Weights of a small GPT-style language model, trained from scratch on English Wikipedia.
Training: 369M tokens, 6260 steps.
MLP neurons of a small language model. Each row is named by its layer, matrix (down: output weights) and neuron, and shows model dimensions 0-127. Each number is 128 + 24 x the weight over its row's rms, rounded and kept within 0 to 255. Numbers have three digits each. A neuron's up and down rows have the sign that makes its largest values positive.
A block is one neuron, or neurons of one layer that tend to fire together. Before each block is what it responds to, as a language model described it from the Wikipedia text at the highest values.

Name-initial capitals. Capital-letter first pieces of split personal names, mostly D (also R, J, L), in lists, tables and credits, e.g. Dwight, Diane, Reynolds.
L7.down203:119131126137124154132138069138174125084157118116075127114124164133115112111122087143123126144123113147097123146110121154160161151112098149153128100109133110187137122108169135103136112150142171130121160113139151143156134109132143124128126131118142114161098107108100149101124102125133141114124145108129156128099130141151193138134135154143103116130129163164145147112095141104109111100154
L7.down288:126103139065131121134136060138167101100111099121094135163095166098135122090129147145114104147141138133118133147143101142105138139132139133142130170137128141146128128134129108095135103155158147122187126155104099117140114086107141118157128083166104105151091122132148123148119150094154124150097103102082155138154121126092126149142139125130130159138152123149151122169161133101120162127159
L7.down337:125153177092167130105151105126109127115119129122136131112125092105148180156092128143152125121121117169113115186121162116140121129156187142120145142155113111137165125109101133101112111099132096153049136104106108142106134162121134149161141109159192135112120163109096106116136109142134100124160120136147148129127135120161163103137115105128142169118124088099108130126125155121154136149135
L7.down710:147151106116150158105196075114117117142099088139124138117103123157140107136093074146155086108140145178113078133128144157157111140095123117170109130122149091085178063117125100129121134138128132116123137109144126152180149138141093121157122131144143114119127128132084105121128122103137115132118161116141152136104114124129137127119139106138130151131144184124142134119173103102162115170107
L7.down778:089083158103147109136174117138119167121136114139121111125141158122117108135112115144113125124165143125129158143148165086130128137107138146159123156116135123166132119092152142127091131169093135152129124135137116089125090146111093123144149104084139110132127117147102132131132136156135138113112095093170124108156118130116158116145103100134140123101148105162122112167107147173137079139158
L7.down879:163135152116110110094143075143160140098149148125091148178101104121149140121148125152112102090127132133133131116142110114105135104085087107146111128134146153127144127119163103167171125126129145098110126105103117087131163101167129134156146162124162136168105163153108114137120103091101149101103136150125189113127131146144105125093109142103136172102092155136153100077123079091116178107122
L7.down884:099159136122110095112129067146098143119107201103120128104137117150110159113133150139096115151154131133122104191142126197123117169148119132091154145105123111101123105112128089124141135152090119131167165099127149100120139156149119147113083105171102092116139149118140147147106106095120138105128134148145134133137141094167144113127144139175094105114134107104120138138167181159155177134125
L7.down906:152126136144105137104138111131092131095167141114091143173114098142132150126138101186142128102138102148160137142136120121132102139106171127150071087133133123121157126112092124155172126168137131122123135117136107117169113133102202106101074121153118131108137147199102146149087117137156157132098144147075120109101136143101123152150103091149117139111081129137122116162096079084155159114105

Commas in lists. Commas after a noun or noun phrase, mostly the later items of lists, such as molars, and or faces, 30 edges; also after place names (Lanford, Illinois).
L3.down589:105094085097140120123149140113131142172127142136140159098103117107156138115081103157097129128131157120117124139139131142129167156130125143095111130112116105129146071094076169104105170122139151134136092163104151164091140110101044105101123148092152135128138115128128140152144116126105162140109107149110107152143112118124160109097124154108134152144123075117086121152168128076160115089154

Initial capital D pieces. Mostly a capital D starting a proper name or title, as in Dallas, Derry, Drifters, DaimlerChrysler; also word pieces like -or, -ors, -ia, and information.
L3.down415:132091125102138097114110118119147108114159159087120118096132135115135128152111154130143110138118183123162117164116153141145120130126128115142113125106118122167130105155105160116144121138160132138138072140139159130153136125152125136143111074155107085125097119122114157121103138115164122181093078111092135149118175145154121103130141157158107163141088138121123147121165119175145104145135

Academic degrees and titles. Pieces completing academic degrees, fields and titles in biographies (MFA, degree, BA, political, graduating), plus final year digits and adjective endings like -al, -um.
L6.down237:123138174096104192122157135111116132146139094134109147140078099138128134087167121123140114131130092176117158145077163138099138107158084116116165117156141113177073099125141119112144163156146107165104103111105136151156173169120095132141120127138127139144082164104124121131119161108140126154147119133126148138165170138152102138112110103119105141160122128108123100126156125106166133121133
L6.down373:175144120142132128121143169123155110178093138144105122116140141172120167172146121096103157163130119149120141125154152143127120164116146120144146156155145153127108112122118139099125101153121097114156129114142115128140170153158109129153143111134105127104088146152161113096132114139095101181120142117143139202131142088144175115115153100122116126123127127149137122097150158166138118084151
L6.down486:109126111161124136151066136103130114147137128169121125154142143155145139127129079166132106122125083170145103095161101111105084149133138151138090166158105116142080083154105127155194138071126123136127109082112120088172146121074118153109143144133123150159118116116116119125134092117124120146125133089117108164115120097086136129130091080097085189105172141118141151167111142138140148090093
L6.down606:154152133122094119121154112096168102110136146145122161131158116114144117141138115086159128144155168109161198144140108090111147130160162126148142128157154138165102141130154105113082096144125099120116107099121121140138125146148088140156163140110124163166117106163140115141135159138132111123134125074160115136119101134120112143138104126101152171107114139173126123153144127109122117105138
L6.down728:120135138159136084139133107158135144143143145138118138115155114114095136105133133141153118145153099095159123137138107127183149141112133096135121154116117124137111140145124143165146133145122114164120159165111100130140122103085155123116078113087092134118163119134127147088128139176171141164086173147172134122121136160131121118127126126114088135158081098108138139108129113122097103101105
L6.down779:137084091142126089177137095114103087141109130141152145169147122115164095120100103146132107096151105079154142174102154116107115128149112145123126110102152125126092156118121083159132164096129132143096134114080124152179112124084122103142129146169140085101129119127117148104102180115145146109108114113106133091124114152156086152140128120134170187120094131120115097177089132117161058094108
L6.down901:122173170163157110114154151149140123163136149136139127096136138138135140132139163115099142120131143146063139109159145146114153114176177145134130169095154126166146135129100126147135137106137097117157111122124117085136134176115134149158179146118150140104138113128156134106101137124159089107102075116117105093125125088138163115125127109090112115110119117116116128156105152141143134106145
L6.down966:168134140095142157143124123114082121141158097172103130133155114167159142162119184117139149136120133142136110151116130172153129095123149119140107108132155104160113138110108131092146147137100139169154141124103136108121113150130071174142185143109151132132111166158151134117146151090144089144120100102175097164133126101126114165145148145095099131126192119149135141124106077139126160160128

Plural noun endings. Plural suffix word pieces ending a noun, often split from its stem, such as count-ries, sold-iers, girl-s, care-ers, in biographical and historical prose.
L6.down464:148133150116148160172144114098190131108135137097149134117147145116093138102168134157132128133164149106125133102136137135136119160096149138150138140146143133172138154105121125126102096158126132134111114065113127082108109138111100116095147113137085120132102119094136130111142142126116099165106134141133132156092146111121142114145090130109088162109117110108139142095112132071125120120136
L6.down479:124179169126124124150134140118150123137081090146138135082143118110161128115128133136134106088064137128124099143134131140124144156140098133092106099127158161148144171073165126132117160107108134111119106136109156110162116098143161131114118129138115141074173194138154123113134141099119080109135096113118096128142144099098118104142151141115070109098126101150124120183132128106113147157152
L6.down619:137104108102159151112087140125142124132179152143083180100161151103116114143100075140117102146138119147095144159120134151131155183152144131140127108116136083138157135153136106145149172064156140124155100124131107077130089134140147110123149093159165102089126139120109147133122121107073141134087145130119172105118117084102113165111156132115139120149137126121142117110150091122158132102127
L6.down624:116109155133087068153174194131150098080104146157147157157082108103126134129148110161115114150118170090142109104129108104110132100144112159109160140116142172120128131176120153106120111168126122140146117118139102129191148129114124132051105130110088122166124131124117147105147118132147076122115136104138088152144115139125100102146095132139120126130141143166158116167160149132109159113146
L6.down634:183144149167146137150161121123165158109145146133098144158114136114111106132115133113125120110130151095113092096157117162159128129129156136163142155147142131151150112198140161128148113163159151113151131112145138107156129127180123159098138096126151128099119134147158162153152154123121124147130136127168141145149110171083178137146093148140134133128156146099141099039165114099138134163133
L6.down649:113086102131149164140157124147125137129162125111102108081117147133113159144084147158141128146132104132130101098127128098126112138147130079106110125105074165106134118127123109133122115084119107120120184139114103136149098095125142074147138109120158165135121133119165175140159108136109120114155125126116151109103122073161097112095088116126138128141157122131128150062131092153090110096093
L6.down722:168118119114133155128120159107149104139148152142164110113192123137148129125140142115137114148106116165113137165131140119156144138117139148156111090138127146095112107084145142160134132099066107111150104133114138159085112118154144114147117077130137124097103165109148096155120099076101143114118165162080143090110144115162102144106110118182140150177133137144128131113165157107083130092108
L6.down838:133121098057173153105102146115153121091128119108149169107163156093127102145140122148166115133113123159138160100148162105125117123100112163128156164136110168134121152093088146154109102102128137101131087121131119121103125151142102132116103127162066139115152091159095084149131123110106093151104120131154144136127078148098128097134110126116150135110095118135122102098110125172106141061141

Institutional title word-pieces. Word pieces and continuations inside degree, department, office and section-heading names, e.g. master's, Gradu-ate, Agricult-ure, == P-ersonal, plus lone "p" starts.
L7.down92:128137147105137122122138174181108135121099064118117143166179089177150153106147138115129154124120131164140074157100109146109081112107102142093104131109149091169108163103145073121108157120086150119153145117133122124151149128157119169117090146146126132134163111132150111113114142142136171126113139118116167123137128172106094108077109131094123159118147129130104108141134165122141149120151
L7.down154:161138107133104126136084158135095080148124097160168157102128118134132138154141103148128110093115113156108108113129126124115107143113128121115172129143111156117111158135127180114099147140146109123127114151107145130117122131099085136112086094097127090144103167158132131112075119160139131120169184103164110152126121130126139117129115142128121128120085143147126109123154162097119159164188
L7.down198:141107136163121123139150112115131128125130152156098090112127168150150122108161129116148122111149160150139158128162101149100135127132113157137142099123118177122115113114138143158178102144149095112148170099088096137135133153185115111190087156089116103123129088135179064116116156108135132095128142126129136135173103051109099163114131153082173126130120141108099142123139135111130120104075
L7.down246:117095176114114135111083143151114136115127165140116144171135133148123122119151147114140104111145115122117157156125195117138073140166139171103121130164131087128147105144185144091087107085141125114110107159122155123090128118124129133151114112107145159146125148126136108128105168138145141123123118126145151153143131115115127140143125124128144164111109108155141104091108131108156108159102
L7.down263:119103120128113112134090126124163106111106081147130100107100128131180123130128168136090093126097143121146129119092128113124132123072142117104116120126130115115104122116096100130141117168090141148152119141162117154092087172114141156147136133125112130165158162129132143129091106158175062165137137104111114162091072081091131156102135101156122126087121111090076125122127162144105152167136
L7.down265:105157114119138144102117098075141115132151126113150137106162120090101110137153151124140082113164172141153132117091116120111109127157138070103193133107078111147144149101126109108158172120103149158130135136131133169166132108124136132099106126149115130125082114106116125156123105136098163086115147127170134132147117153131129102106127132104167096147163160115130105168157063162135182110182
L7.down792:112098162144112085134134131115174110117091143106083146111102131150176148144120116161118128139133148137131121143109140147128106139164157151126132138132157146049145121142122095107091125149113152133119133095106136173142152155120083123140106122118162117130109135140118141163138152157160099123113165132113124150144136112122162154163121185123120114132172111079115146094081151086140096100109
L7.down957:146178153143130094140103042076131098162079153134163121146111110107127139113109180134133109125106178121090142112136121105095137130129115137116150119099123099088104118146131113125100115145098130124093191128120103138153104094122144138118153138107095158173145141140117119156126144128139095147115111146140115086120162141087140109118150103127142072131111138161100079134147148123087153127091

Surname initial after first name. First capital-letter piece of a surname or next name part right after a person's first name, e.g. Matt Br(ubeck), Amy W(akefield), Julia M.
L6.down18:137134126147140131134125062152127148165122160094143141167103131134160092165113117123120174142143135155177144110122150120107160102123176112133113120112139145111146175089117099149118153152118136143150117114149098122161166132124108142117121132140148141155188095165092166103124164096120070141129104128170116128162149137129147150128126076116154162103167098164129098152090096119146137164124
L6.down120:114130116136129139100145109130099136162094138126139185121104110104164129137160119139120135144189131131136132132192124118142150128124170130136132136145125116136134103084158101135123117118141104101129124136081097137138111123152078151143146143102149119133081134084092097133172121133146117132124148143160170144132120123100127108119142138111100084091108178123180155169111149086114159098119
L6.down146:124139117127094108137095000141157114080101172118153138156115117078137156107110121117089147129149135096149085165081158157117134133116129147129083166108150147123138126139148084103160141114090110136094098087124117135123156099156152143120120153152163108154101136141083153132152082111125158112124142096125142099167135099153126156108136150115130119145160155087129092142137125141127100125108
L6.down460:170155174094143117134147075137095166157138103140117118115115087135141128099086154102182110107119119115117068153159103118162168145174095117126144121134122103139105085095115094148128159135128132164101128123112149168132153103155127117102119153151118124096126124130139132132141083139171112123134102061097146119110135153112141138121123126141150158140117120127161131149153097126104148190121
L6.down699:083088127134119146133120106119164105111146122122144127097111081153114133104126120132150129129154145146143092151108083133110103118116112132148124156118171083153140073090119098124136143127136137166164130129153119154149129160129131135135143102102125144114147139140112123135151104169126075122116160130081112110132128094145146116105106153124126142155087155137140091119174123114132115139092
L6.down763:112173159106112114167149027134176112125132163164124117154113111108162131128129120122175156171143102143152115164130141140107135107171127166151151105106126097094126138092099161134156136115133123125130099147157102117077124106126145114134147127113111137131112206136135146116194139162120131154104124122089153126106149117120154122169104111114134154146107092121115077043136112101163117133098
L6.down892:114141126147120105104110088142138170083135171123151123171094079098148133111134163149152146124106103134096142147109054115127157117103146119100134117106140109168160135086119095157119172118141127152128160162138090101104111108142119123136143145122154112118125183192125102128153082160156143100080099112142131143172116130135129173126121146082098133085123108119153098114115141082117181124126
L6.down1014:090148131106108121147121000151118156094132120106138151154124128081109141122145151107147141155149113115142152107101125117132116155105113133132151154133124106142114096138115111138146171114159139094137129157167142097147168084121114099120103123139153103129113145117110134096140113135149150146138129126106198104115093122116131146170104138109120187119155093084114092102137130156137123105106

Plural agent-noun endings. Final pieces of nouns for groups of people or agents, often plurals like sold-iers, archaeolog-ists, crew-s, play-ers; also commas separating list items.
L7.down17:143158129157111145119160151144101121155156113112108149103111089100150163145109116110076133115092107108153156123115129081132125111129147177127134126166134129101126138174103154127125135133184113110129114143112152132141073123090125134149115123120153143098115104145107109134140115080103156132121120126122160138132090117136163140112080125116148138098156186140147100102149160113166134128107
L7.down233:159145114126129141156120156113144138212119094156149120153143103126174161140147139127140132150157137154133114148079138142090152119124138137100119133103100142134113096172143151153129136113105141123150085103134123128121087145129100125156136069133140056114160137153117078141114151153096108164140120108131141133102176106126127167151109149119133091161133113123102117084112124113093122098128
L7.down318:131158099158126132166153119110154125115129112099108089127149108163143175117138122122105113129085146095163120139153121101123127177105136154126105140112112107145146155108164098112132157087089074135165125109141167154150133100126115143114123128090109112108132142136109107096145101170149129137157176125164144132085139095162163114152112169114109135108154108117135121111124144147084173129131
L7.down340:127101152089154154167094132147121164147114112106140143151125079114155135129067114133120123147098120151113073135109121102117182113123139120144080135124159135091121124142108140162163160093111139143176130158143116159130127124122167144144119152138074139090126134116102163096100105140151136136137139176153137124106175157128134133092134166130167092141087073163128127125147140121094099162123
L7.down594:120132095090116122088113099097144137141122178140102138115117168146130098131104122149142112074142099061121110112142145144106132130152124152135142122178154134115142107134144131125109107135208129103114138134096136164087143127116156114101098110108119100147109147071112108104101082147139124147109140098147112139128154173111093114127137101109156160098168114154133115087128146137127090141113
L7.down613:146143123178135151113156136129159125130143097145094124138122106154157126101141087126114098148121147119137110114132106119134146133170107114113074102125092153155112181081124119135151161104137142098130096131113158129131125133154160099159100104110175128118098106134147139161108082094144126116155170136102136135145166128132123163138137133132113131141154093083138103000175161107139156134140
L7.down895:130145181163130059114150113088156149118076136167127122118144142147127114152124088115140164122126162127156131111115081093119123166134133120102175102117116081145112108143137172125104122131132135123158097103100116157173134119110111129162127098131141148142183145113084133103127065151155162137187126130105126111146128119128145144152157124109109149107135079147106144096128132131112115157119
L7.down922:115095122150132146164115085123156096113174134125058113135124080113128090131129139158138132164148149153134090152150125148147118096160126074109117101132147148128153123171177111108169138147126094160128122110120121123142104089169124133124121104062112151125120160117102158154166149132126120170117114105125117125133134153104119095149083123115153128117106121111091108115116137140109130132119

Word-initial consonant fragments. Single-consonant starts of split nouns after a determiner (p-ress, f-uture, t-ournament, th-ousands), plus plain past-tense verbs like took, did, worked.
L3.down74:108144108124140151132110070135138149107113129134142098144148172063170139112140103096095166100159129159089131131071123143102130157111147105101135126128133147161141108135089111120138164123146150109142115130116137138133189083123151116152182095112101109149100110129125093206140142102127128158143115127128112168144107136122172146124124132090109147123133143132137106094130129079127154108089